MLP neurons of a small language model. Each row is named by its layer, matrix (gate and up: input weights) and neuron, and shows model dimensions 170-265. Each number is 128 + 32 x the weight over its row's rms, rounded and kept within 0 to 255. Numbers have three digits each. A neuron's up and down rows have the sign that makes its largest values positive.
A block is one neuron, or neurons of one layer that tend to fire together. After each block is what it responds to, as a language model described it from the Wikipedia text at the highest values.

L2.gate55:142180100115137089055121191142061144119113211136122200145191122089100169189107111086133097147140105180121162124120142127100092127067126131099143123142179183123155192089127098070126175077121150110047137097122126084079073120132104186131173083120077139186123165132099166202134153111161145124
L2.up55:184166083100184150067170142131096115160148080145126112169125101086133181150152082071176126084148151129196162110086131149090128152065082103107102153146136123105171147120109123118125146126126158156111153113139064129126191161169138151131132151099076122105120118130064137153104165127134116148
L2.gate227:125142147125118152089218093089042120099177115138168113134143091122129098134140071132113071113163125070100085060101148068115096068226128137137172076105096142082139103126148156100145174130110132124116146165106142105110118094157113121128099146165050132147065123129053121160147074143142165063
L2.up227:158126077098082118103221104131111178143086157096137108091119152188150123108109108160188100131100105087100171090116131089134124118105118118143158161128127128087080160064153208093141085127140137172125080124189100112144131127118116120099069067119122112137096080156068152153092181127077170088
L2.gate267:125154121117131136203150080156080092167142133158131093084108088122141167104117083141151087132127091111090118149086160167063091090127111111130102111115087164121124174103158141106128127180138124135145058171148150084118136177143174128142131129018142096061131107127106102127111114135110134113
L2.up267:131128128100137154128127130104063136132099123153139086096097089157150207084091098114179127112111160114095129184093131205095126106123162107118102157118117130112144161110099146106103162143138114112120168187160141115085167147114164127114111122082157081091168093107135095104071140136126169097
L2.gate322:089143147100088104101129078158137134107095084089193137145160093122131133153159110102097121142164076116103165109084128167086124100124122132110148141107076107109144129092134157072137124121125127115104144120144116074211173128173154111094192166139118118171090096106083178182107126107174156118
L2.up322:130094164106091133092117159098149110128084065075112151160147079134198122159175126077134124113144064141073129118088111121074151172152117108113125102103094125112142125125136158137088127115148134075118141159120112087205144082059135111105147179093114113159096072106076118200072116144165141100
L2.gate546:145125089118128132118130127168148150162108082129150158255137124160115138083111122144122107136140129122108119115138099131102198085139131099148100075096124163100097126071107117163156110158116157096118164097114130139192107092153149129096128140118128093137141114091161169135128168113113143076
L2.up546:150137132123155116115110115160201186157082135128138149230134148136145156151118118128110129187149132071064116160146101168119163056166163072107114092085162123091154136109097087099158088161128112088145168113084096169148127105161190160054073115178143105158167083083151121118115147097118164096
L2.gate580:096172129116193083124137118128136141139114186094148133112139162088129145184111105090125114190135106153129133076136153142124131166069138121107142146112190154131170161151083106110078167123107086102153143129123118178140054147181150145069166114161072158144091105184066157098128130129138128119
L2.up580:081138121171158135135182117162151126139019170108116138144118098103100166153109088123154104112095147148087155111133082155146158115143120107120164136111114123122186103138121120108106197132142132165093163111145192131143080135159186148134106103093122185151110169133096144084134121103157194111
L2.gate835:082163116200129080087123147146100126135117159090173120180198123152116123088155131116102121107129105107137109127080189144099140094135129158085137155146138154153164138077146161089165160114095112191063105124130127099120186111095174118062205175188067174136133103122090139124144131152244166131
L2.up835:102109150176105084099140165120081129091135139130134080145130109108101109102183172039131108135052154101088080191105149179115125121072132090125146122177124099148113148103140118108188096105145157156114117115142140097184182120145194114098128141133124135115140119117111131110066167146178148074
L2.gate1255:138098168115094116085160102141121120146130193107092108163085173101117150145120133079105112121157069151110180098102089107100145108130165104116120110069127138159167175099115139091128168090142156136092145117194157134153118030182166119070139036160151144152141148144134159089133196146185158099
L2.up1255:128153194098165067092110168168076132144114150141122140110131058127181140192085082122131155101163146090062114104128083103148088091076143142164146077105141079120096130161093129096110194121123089124114201145140179158174108102123162109101079100168161117054149148101112171099115175176130137129
Description: Closing quotation marks ending titles, mostly song titles in track listings and tables (e.g. "Rush", "Vortex"), plus quoted phrases, closing parentheses and the pronoun it/It.

L4.gate723:151162140110116126143159162110160066199165051089082135102183148164146168097101116115126137164086018101063111099122139096150154132098121141096100189127107092103100157132150114090130158076162137149118137137115155130125139117136136084078154107115156088083113124133066169147094150189126101161
L4.up723:148113108103162100130138170146150085127140113069097162058061149150126170137135154178127152142079113135135130137110121095106102114102070175127045176154124123118106125121116151090152136148105142114091140133141152104115157115096105161109204131155213163140080110182080115184069110145086143124
Description: Token right after a publication or critic's outlet, introducing its rating or judgment, e.g. the table cell before star ratings, "called", "gave", "rated", "according to".

L2.gate142:099100065050090083178164116138110069143148176115144120142079106121128115123100164192150171156149128105147137159113121141172079099109116129103133140170145176105129171122093128121113143133125106049084154139165137159083105141135110151113146125137141084170071083055092140186123102126138135159
L2.up142:138128112082101125137162144163099105150083194094251092143159077112085102125174150131074151195127202108154143109046114145105124077151118176137225127099096113097109149198076135150155156135123107138103196123100105114163159101135149098115130093148119170144123147133083142102080120096157106114
L2.gate642:129134139086084138053098175153162162105146165160138105152090076121072107167132159137130094094119184144090134176155152170104109151136103158137168153152129161105113140148117124076120189180057122145156127111094125073137148131186137165124075139146151131200134165103122114145125119094084127144
L2.up642:099143189109151110143138087125094107179163129099180142180098101147141120137149102122139122095154146154175148164128144090144157128114101165120211083108101132181101147150148125163142144105132074129127126169122124101144163101149110135127120091112134171116181133164192114130120135146104139152
L2.gate848:152139079092160074079142128124163097164133164128118183189161087118147146132117070143127154107093099138135137163118143108117188126137082168078194126117063121125196101157208112140169108154119132082160169081138091166062140092135041120094166123118133134109111150131103164144116109153189100172
L2.up848:114117116079171100119140119127166150130121159141184177136170096135200140133097115143174117110091168110102136087135120138088143102144116172131178152151129135106190154092159156102154085172126164125154159102138105165175106136152087067096147149137103157135116154112090156113086122194133104175
L2.gate902:138150131119135132182150149118142107141096168127138152191134102049116113142060122137106135159106157176101088175123099131098115086146161183158180104114137142133126147101154144084174118183156137113101151118144097120122140129111135093079112152107068158099088123066089146158112139125088133090
L2.up902:148155142213137133143151138159120079127113160170148128146084143098071082144077134123119123100071149169137099136127143150095142112109132120057150121120125140093090134175164158138156131120148167133140074134146121108074108111189156155126178078164075155120134138096098175153099120104144205130
L2.gate905:147151141094165079137165143141106164100134162103183131117094054128166151171136096176126113126095155149116169125144147092151137100154077142110144086178107131070118134099104162097143132105161075178141149111113135170185123150124030136129155113090104055106114115122115117153145060127125173175
L2.up905:150143091115121117094200093155112148126120155126099094135140097108117078174147084073104146115115151113138069097110138132097051129132180144125144137096179174099131130106149090104105123153143102122140110093194103156142153046143157126114143102071115075071115129144110135154124120161117142088
L2.gate1107:130147123123134104131163150137102142171136168157167163152110084077161079119147082083098145101140149178143126122127132107141124085159146119079149105112104163111131107142142116119165143128130124140139151153161126108085107098136121155154106142110149164097073150073107153111143109123075146155
L2.up1107:171132085121129095169120135141071112151168107112158138179149100088121121090139086060137189146126098163183120148144109160141142108160151143120186092100122185130127105095112182146147130119161120147143160143146104104129150106118072143167139145127159145112099129136124143144111115147109083132
L2.gate1381:173121111111140072133130134147139125121160141124152125095140141145144086152146130118090163138098153140184160186123118075181158089105131070092179094149126159115124096176149151171134076134170152152097113140102111132163113128236100129053156064124085122166139127078160176162125152175137195144
L2.up1381:187119090052145145176165140129136195164146119123139094134134090113080087169070098122139060076166169113200093147156119093089111110146142134095167080130164109091121149138194097130132112166174155148110124141120108120139132075187134102129173141155138121160140070084146108162113154116105127147
L2.gate1464:223135171158149094094146136139140178115168145117191159130115124147147137118111131119075183156119152082221098146123213123119158083156128065144151153127174173117145142094111150150121128129124129149152095145095099079142148069092072119076142103120132114159080147134142090103107133143107096160
L2.up1464:159152152159155103168131132127158116082143144093095126142140079144073094135137143095090192161155175157103155179125094075116076106127116094102134091160150079087113142109123112134112142101135173170119148214116144117134112016091115119129118110142153091073111120131149142177179100171079111173
Description: First digit group of a comma-separated count like 2,250 or 3,645, often in table cells after a pipe (votes, population, capacity).

L2.gate302:176174106069149120114123154109128171133156137139179164113150162168084111105212196140137125092078138082112156128078102115121167074088126128134074164115139043123125086192108071128098096114159099159110116156137094138115080152161138158147110082155123164144146084091083142090143146120110131129
L2.up302:128088159148145129117080151112094146143114117177121096133193085149097125106169130109115116155141143082111142159100161102171118116156134116098075129124176084156143149089135095113148160121175137095092132112142093139107051136153136132143126127070114085125117111111073120095154133116078132211
L2.gate454:181113134142116124101107149142121151191127114155095116111162059136174104088120138024088126155122130109108114081094096169111141104139135157093150141094189113166149126118127128145127149095148165149145165117106051110126128147102126128161180112099087086114171086109125095119128143144102111203
L2.up454:176128158099106131146098111157117076170181132147129145124162093148116097116109120094026069117089175110111105145119097133092185114169145108106093124095165148133147115110131145102132108135112108121098160116110071096090136067150113145128163082132139112097120127080109155088118098109121175153
L2.gate484:152155073160148128061090090071124139118161117160146109179124155057149098179170108129083105107114137151107116142061074170180118171114134180083108062162207119137110100128108175169108168111126120116150161100130046178105093113159070108071157152112117132105169086171059170176101131162154075141
L2.up484:139102145063181140140135086137122134122102139130167131084092146119117138155158129132129120121107085112164165160118094121160105069108126088103121045150177152184171155078136079132101112092107074129114112110153087194121096110127102130097167108135151119120121140102194173172135155083163164137
L2.gate837:167144157141168126108139098143149135121185118120107110143168124123119092134194097076131086094090128116110110145113108078167089101124111115220170139157153096144159179102099130113143129093120132070114149077140112149100067129158112126132090193097115116140082071194138088085152075142128084097
L2.up837:134099130155130113100105144117134132081122088151159099037155136074068083091182133049144065136169134112095152114115131097164113105120129105110143140174140143113110093113120072124144110096123055124161104084183127104137102109117159126134133162160120081170150148126143140141142108122109109119
L2.gate1135:105124171104160070077033129140117168175217133118118141149120166097115115137141200086115075135124164140137147162088123134179135165201126129066142141145169124162191135141096127134141083121173053170121161102150128103115156123088154133134130129092116163111151093169146141085146145115162059130
L2.up1135:080121133132125156132040111118130138153150157171147147097117115165139089147132107116064121173182105134081113135122066080101152123133129112108121069036131101165146190139139089127121160125119040168124171129128160120130123168114085122173170099145132129097135142089083120112132106140099113198
L2.gate1333:129154118123135087195054106186169193159132178143154154198078066160148167125121154123155098107119110152114158112122170162143147160139093123127131121131116126155147084153112075127132143124132078154155115101123097096082136197134141160128092160137103077105154048123156063181108098139162145144
L2.up1333:135102141177136091169144061124121142194157170123161056133095076092155131149139158115153070138115144179143154143096130123093153112099083136126118143121153139162121120121156062144111144099125104156156175138097039131087119105151109090115090110135108162129120084165099114116172170101182096190
L2.gate1759:112173125131156074118126080135156179126168121093138158207192107160148108129117116137157106116093113127161108113091124160098130112135078117105056092175137128112144155164140137139082121137135084099134098137104103068112141094127110158093191090097125098102087130101135092127128138165131124109
L2.up1759:129106200133167096152154060134173153114143131113196130167153121109120092155132103128090098120124167110109131195113125151107150085113078070121068140139110165104110121158104154160124118141140125103151086154116116089103118103091064158171138111125146118116103126110111059112108097133147124131
L2.gate1922:089186160177092175147107165150127159178073114116176083170121085108142179152168109130127104117135155117096088158087099122142171190194115135167155095102165128111138191118086150091204156118124115130159110118158121094159150123160159109055094191116130109153110081171154142090135138126139146148
L2.up1922:109186150187129173101092137096107146142135154096158072181132137159127112111179147170125140095148170079119111134101074168115161108121118123168113144067124118133109106109134147086155133109141138063160152154182110126113170094155143153078167200175149078132160129129118127125134113107160124132
Description: Digit pieces just after the thousands comma in large numbers, often in table vote counts and statistics (10,885; 9,459; 7,798), plus other inner number chunks and occasional mid-word name fragments.

L4.gate1311:132162116085102216091093121199145132149119128092158122134094085139140113141107140080111073129138133111143088156154107118152129144085199099095121146185116101158143079042186159148136092134150155116069149123140130082161188082143117142166172115137137130152157130140080122171154137093112171133
L4.up1311:151133072055102094137087068148192119125117115151179170121144050091122170122134192141136090186081120125121121206080161106129143082090130114183152143183097153155202103120154158170169105146135102145155184142123113101084110086164194217123103167134186127116147112085142081116123105083190133177
Description: Mostly "of" inside fixed multiword names and phrases (War of 1812, North Riding of, Federation of), plus tokens opening infobox or table cells like Team, Total, UTC-5.

L11.gate152:119190147121070160107152127134100111153096139170156142084193171111133135114077130097168161118116193075108170124161128153161088133068161189133203124113147125135192117149116076126075096082074093166132045113186155137145090181194135133133134192103153150122162153140133102166097082102149168161
L11.up152:096146106103106069175182125106131158126120065119096085152092131131215142154131117112152100157127200087158148135129088097108090184149114134137141164114148120170210154169119135086112126079111097160145095140162133129086062236199124167096193111139183179141143131133171145104156172090216166104
L11.gate462:069156127178098122131184173115134134125135182102141094085125135114136150149111121121209060092070121191135064120100123119127141136108149194123078187186130097128121126089115198136131144144136089108148158160120142108117144121137105097122129093107185177124114086153158131136087144212127078152
L11.up462:105141144082126082198176128125070071115058193161138139080115122098117150105094072165072126181034100099099139123126134066149176122126091159131109149195110042147094084154134158084133132154185203192121088120148156138134124143237150118168149171110157163225079111170145153146139108143138093155
L11.gate475:000194130095144153087140158071105102152121136119119096121148122134160103066090126100086097166082196122079193125159120140076124140129158131068119114109116092097127146155119111129116198129114098157149127072138060116075112166148149146075189083138175133166125141132130210156124136055143136119
L11.up475:079097064099103144136133074158103131131108090137115160131127165107144145115159146126116132056086175118160155113135137112158104140054145172047154147144147153147144087142147110115087199091116098104127096066112102096122153107082177085111149105160138138139128205076133079118122131079103096113
L11.gate523:040072107138059140118119127163176148100132069111124209058128157139199176119152165091112137160108123156061119136094147159175129172068124141161099185082118153130074144196078156122125143115057178129091084104078141066126113138111141097143139145082129095101079132114158096157137088152158156169
L11.up523:134100156124114174092112143164131088098154103078099126104091182057183127093102131139178171144084120124073107153112130162118103114079116097166157136146067118131107163097144123151139174141135150173122105134148129190128118100155116109117117151101158175144107105116139146156116141121119159126
L11.gate795:128132135093157135197087126138190156165054117054038137143236140193145126140127111074090149088152142070118144156111040156126154104126124157214102094164094105127205083122093098111170135145142088187072095119155146111106146128139131110129176124124125138127149071128085172100110161110162120128
L11.up795:152072098148119115171160087109114126181121152105164114134149105165146135149141124124181159110145133127127115140184127109077164132134121103151114152115069106110108147118105112128159109121206117149104118074109122133157152169106165173173127100148121148115111113101111143119108102120100156174
L11.gate1200:062123127104098118104144148159115131152170134103114155151153120130137130134087161153079131144153150113138092153167142146108133143158122148125116099181127108137187151082083137213145143096097142143123078200116155085122114134135054173122086178111174141061124090074133157075172174109127160104
L11.up1200:184132154133104105161134113152069141121161070141150162125184120118164140152077141117097109094122161098130160177137174029085144166138141127098123138084145134107103105134106130122117164144122140066118141105118167108135141145067141152101149092093152132151156173105183155122153159156100163137
L11.gate1525:097126132124133123133116137117140150123083158101152101127132100129114138114101167132103109111124087099040129142151142099132130142120119152117162152101109111204133117138094175094136092100116061139118157162109134161142145101056128118071162151109116146148084127104122144139107160150174105103
L11.up1525:142165148152035123175131159122152187193108136124128185106143163155135114122124150091116172185105132099088115220115114135137149131087090110122202133118097067165148145162154133123132102160099169205139115105088119127097146119095105064105175112127131138104110120132117129199152141133202182120
L11.gate1723:149149092143091071106183119150112068094150109110171148127115135077110138118179152067122097157173157054077119179167148086117123149080105128139096129162091109151076107068137111129160171136127153145133112108140084097141083128166111102090194166130116165131118094081086126120103137122095110127
L11.up1723:103114078148096110107102097135079196177176105092117099123131141114168116098079079111203090209132172084103167146133150100095122102118180090112120084154160101174169175174061146139186146149115116099167095151131125127128100123145160115145113080117119121138099143132190174109103167146167064149
Description: Function words and fragments inside music-article prose about chart success, certifications and critic reviews, such as went to number, peaked, Platinum;, critic of AllMusic; also table pipes in track listings.

L11.gate313:083092198074120141105087113102125097128132079129128055089159136079110166078145114089068115097137155138163141165136166098161126054054096161149203068179160141125117163122116105152100123178135146209113153135146105145126167120122191082206096117109171143130112134126089168099158109203120119113
L11.up313:135136159104106191104140218179110156160195098158126102170110187185127140082089129132110077184082146117187127136093097071119108083161073127080154138120186120142113135089122134126168146163093088138101037109146092125146183109152072104165136159105196127141114106147112143121160122075169133173
L11.gate567:133074057138181115155119103122125164121101135165153135133096128126168160147107162130117116153127115118132106127096136114172144175055092104136171144143140127145139122085160101084144136144162103134077176100063189121174190126192154178162123123131124175108170087161153086091090093077087100165
L11.up567:155090113126147136128082112121107125180130139099220198089145135079166129121134127142106065175122153174182117201134098133153197081094071124149080125109158190137086120126181135169160049120108106136107142134137136189138151122168128114105145136152089124115100176110115068061117111156179169135
L11.gate703:135168131142134129126079112117122134070140088080127134116104111107111093073117091119140098135151167108141112143179107060121124119110097132171144141174120093114153160164118096124196139097097081165056133155172106112125118071104137163150141173182159114073174119086118068132143132085103151136
L11.up703:107140148121169077156140119090086182118137120081123129114085115188109158096194081153104138157073101064097090183083068125097122120150134039124190097092096160145138095133070104126168102122123074202091121174126080136182153055154150091072151139163138056141206104158184123102100126104142123165
L11.gate728:125170151070100162130120094118104121141200129094143051166152159089141143115114081127105087138147143111107151215140105129118123090123072136133120083085084175127130114156123140095115092136146166178069144111152162183159134105159154101104137152190143146135136162144058091103171190084100095137
L11.up728:140147093124181112092120115142089186138190178123138074247132136121172150094102153106167141145119140081126143151145074054131095116122172126117140134124100106106110093142130150127159104138134149071127072136156127168133131128137138137081140172119197066113209199144159135219137126103124157066
L11.gate1271:145106144192116140102130069081097091143073092096185117176133179142140127122097063138192118117173105098142133112134134136091104141156041128168132156093104155073137081156110084104181135138103106140154063131151109068178169070116144075078111164181169106104156107146166088133110154109115134205
L11.up1271:188126174119106111105194089085147119174145125077139080125158070124192142106146102157101150146095130104141126175114119133160110171144091156132136134166124172173081140117103087100143119115164114109125095127137078150135139104091191115121077163206093144112183132082097135182116105158141152110
L11.gate1628:152132169153082088141065141178101133113197116091156119153094121152097081102069114093107119126098145110183112113124128122097120141078072166136119125124107127078118177148121152122140155103113092165092096168122100134183129098105122170135095163138154100136074068134097115114106142064197141056
L11.up1628:097100138093169081132127114162152176078196134134153119091137147090110087126108140090143141114056177108152070134172093121150090141130108099050243067082152124151133156164132134163136115163090169131142143168114118164160171095155099126098128182164150167100161116180107126129115082171155082105
L11.gate1889:099106121090122090128123081201193146131106130122133124107132160131130120039125090171089109114120123126110073174160148130133185184124132103138068167125200157202180205118110127080136154130101164127113070074102099140212142104168113142120140128080160131102172158142164148144081133125084143103
L11.up1889:091147145149081140149161114137135184150112108037159136155167105172204126060138156128108145161169138155157111148126092167156155154068149165165147109122104160091146123169113119175202168165164119115098166149147182153147196172157147127146182133141162122088132127122081096149123111132073111090
L11.gate1910:118069138087164110138143116090132144144153138054103092047108115128141135109138173156065145097163075150101082151111142106118145116183187103160160174162109093177121153122139161135184053128110122121137126107134073132150142083103097141103127151161142133142118110127151113117134121129121123173
L11.up1910:170096137124118138156118099127172143125168095090113110086076095180187155083088162110123157091134163058153104141069144124189110065140087109137175105152152153127100165152176094133089121128156118056122099122135126078111168109114086139128105088152167203110094088145150011159074119153138093132
Description: Opening digits of numbers in Wikipedia table cells, especially vote counts and statistics after a pipe, such as 1,8 in "1,843", 14,8, and 0.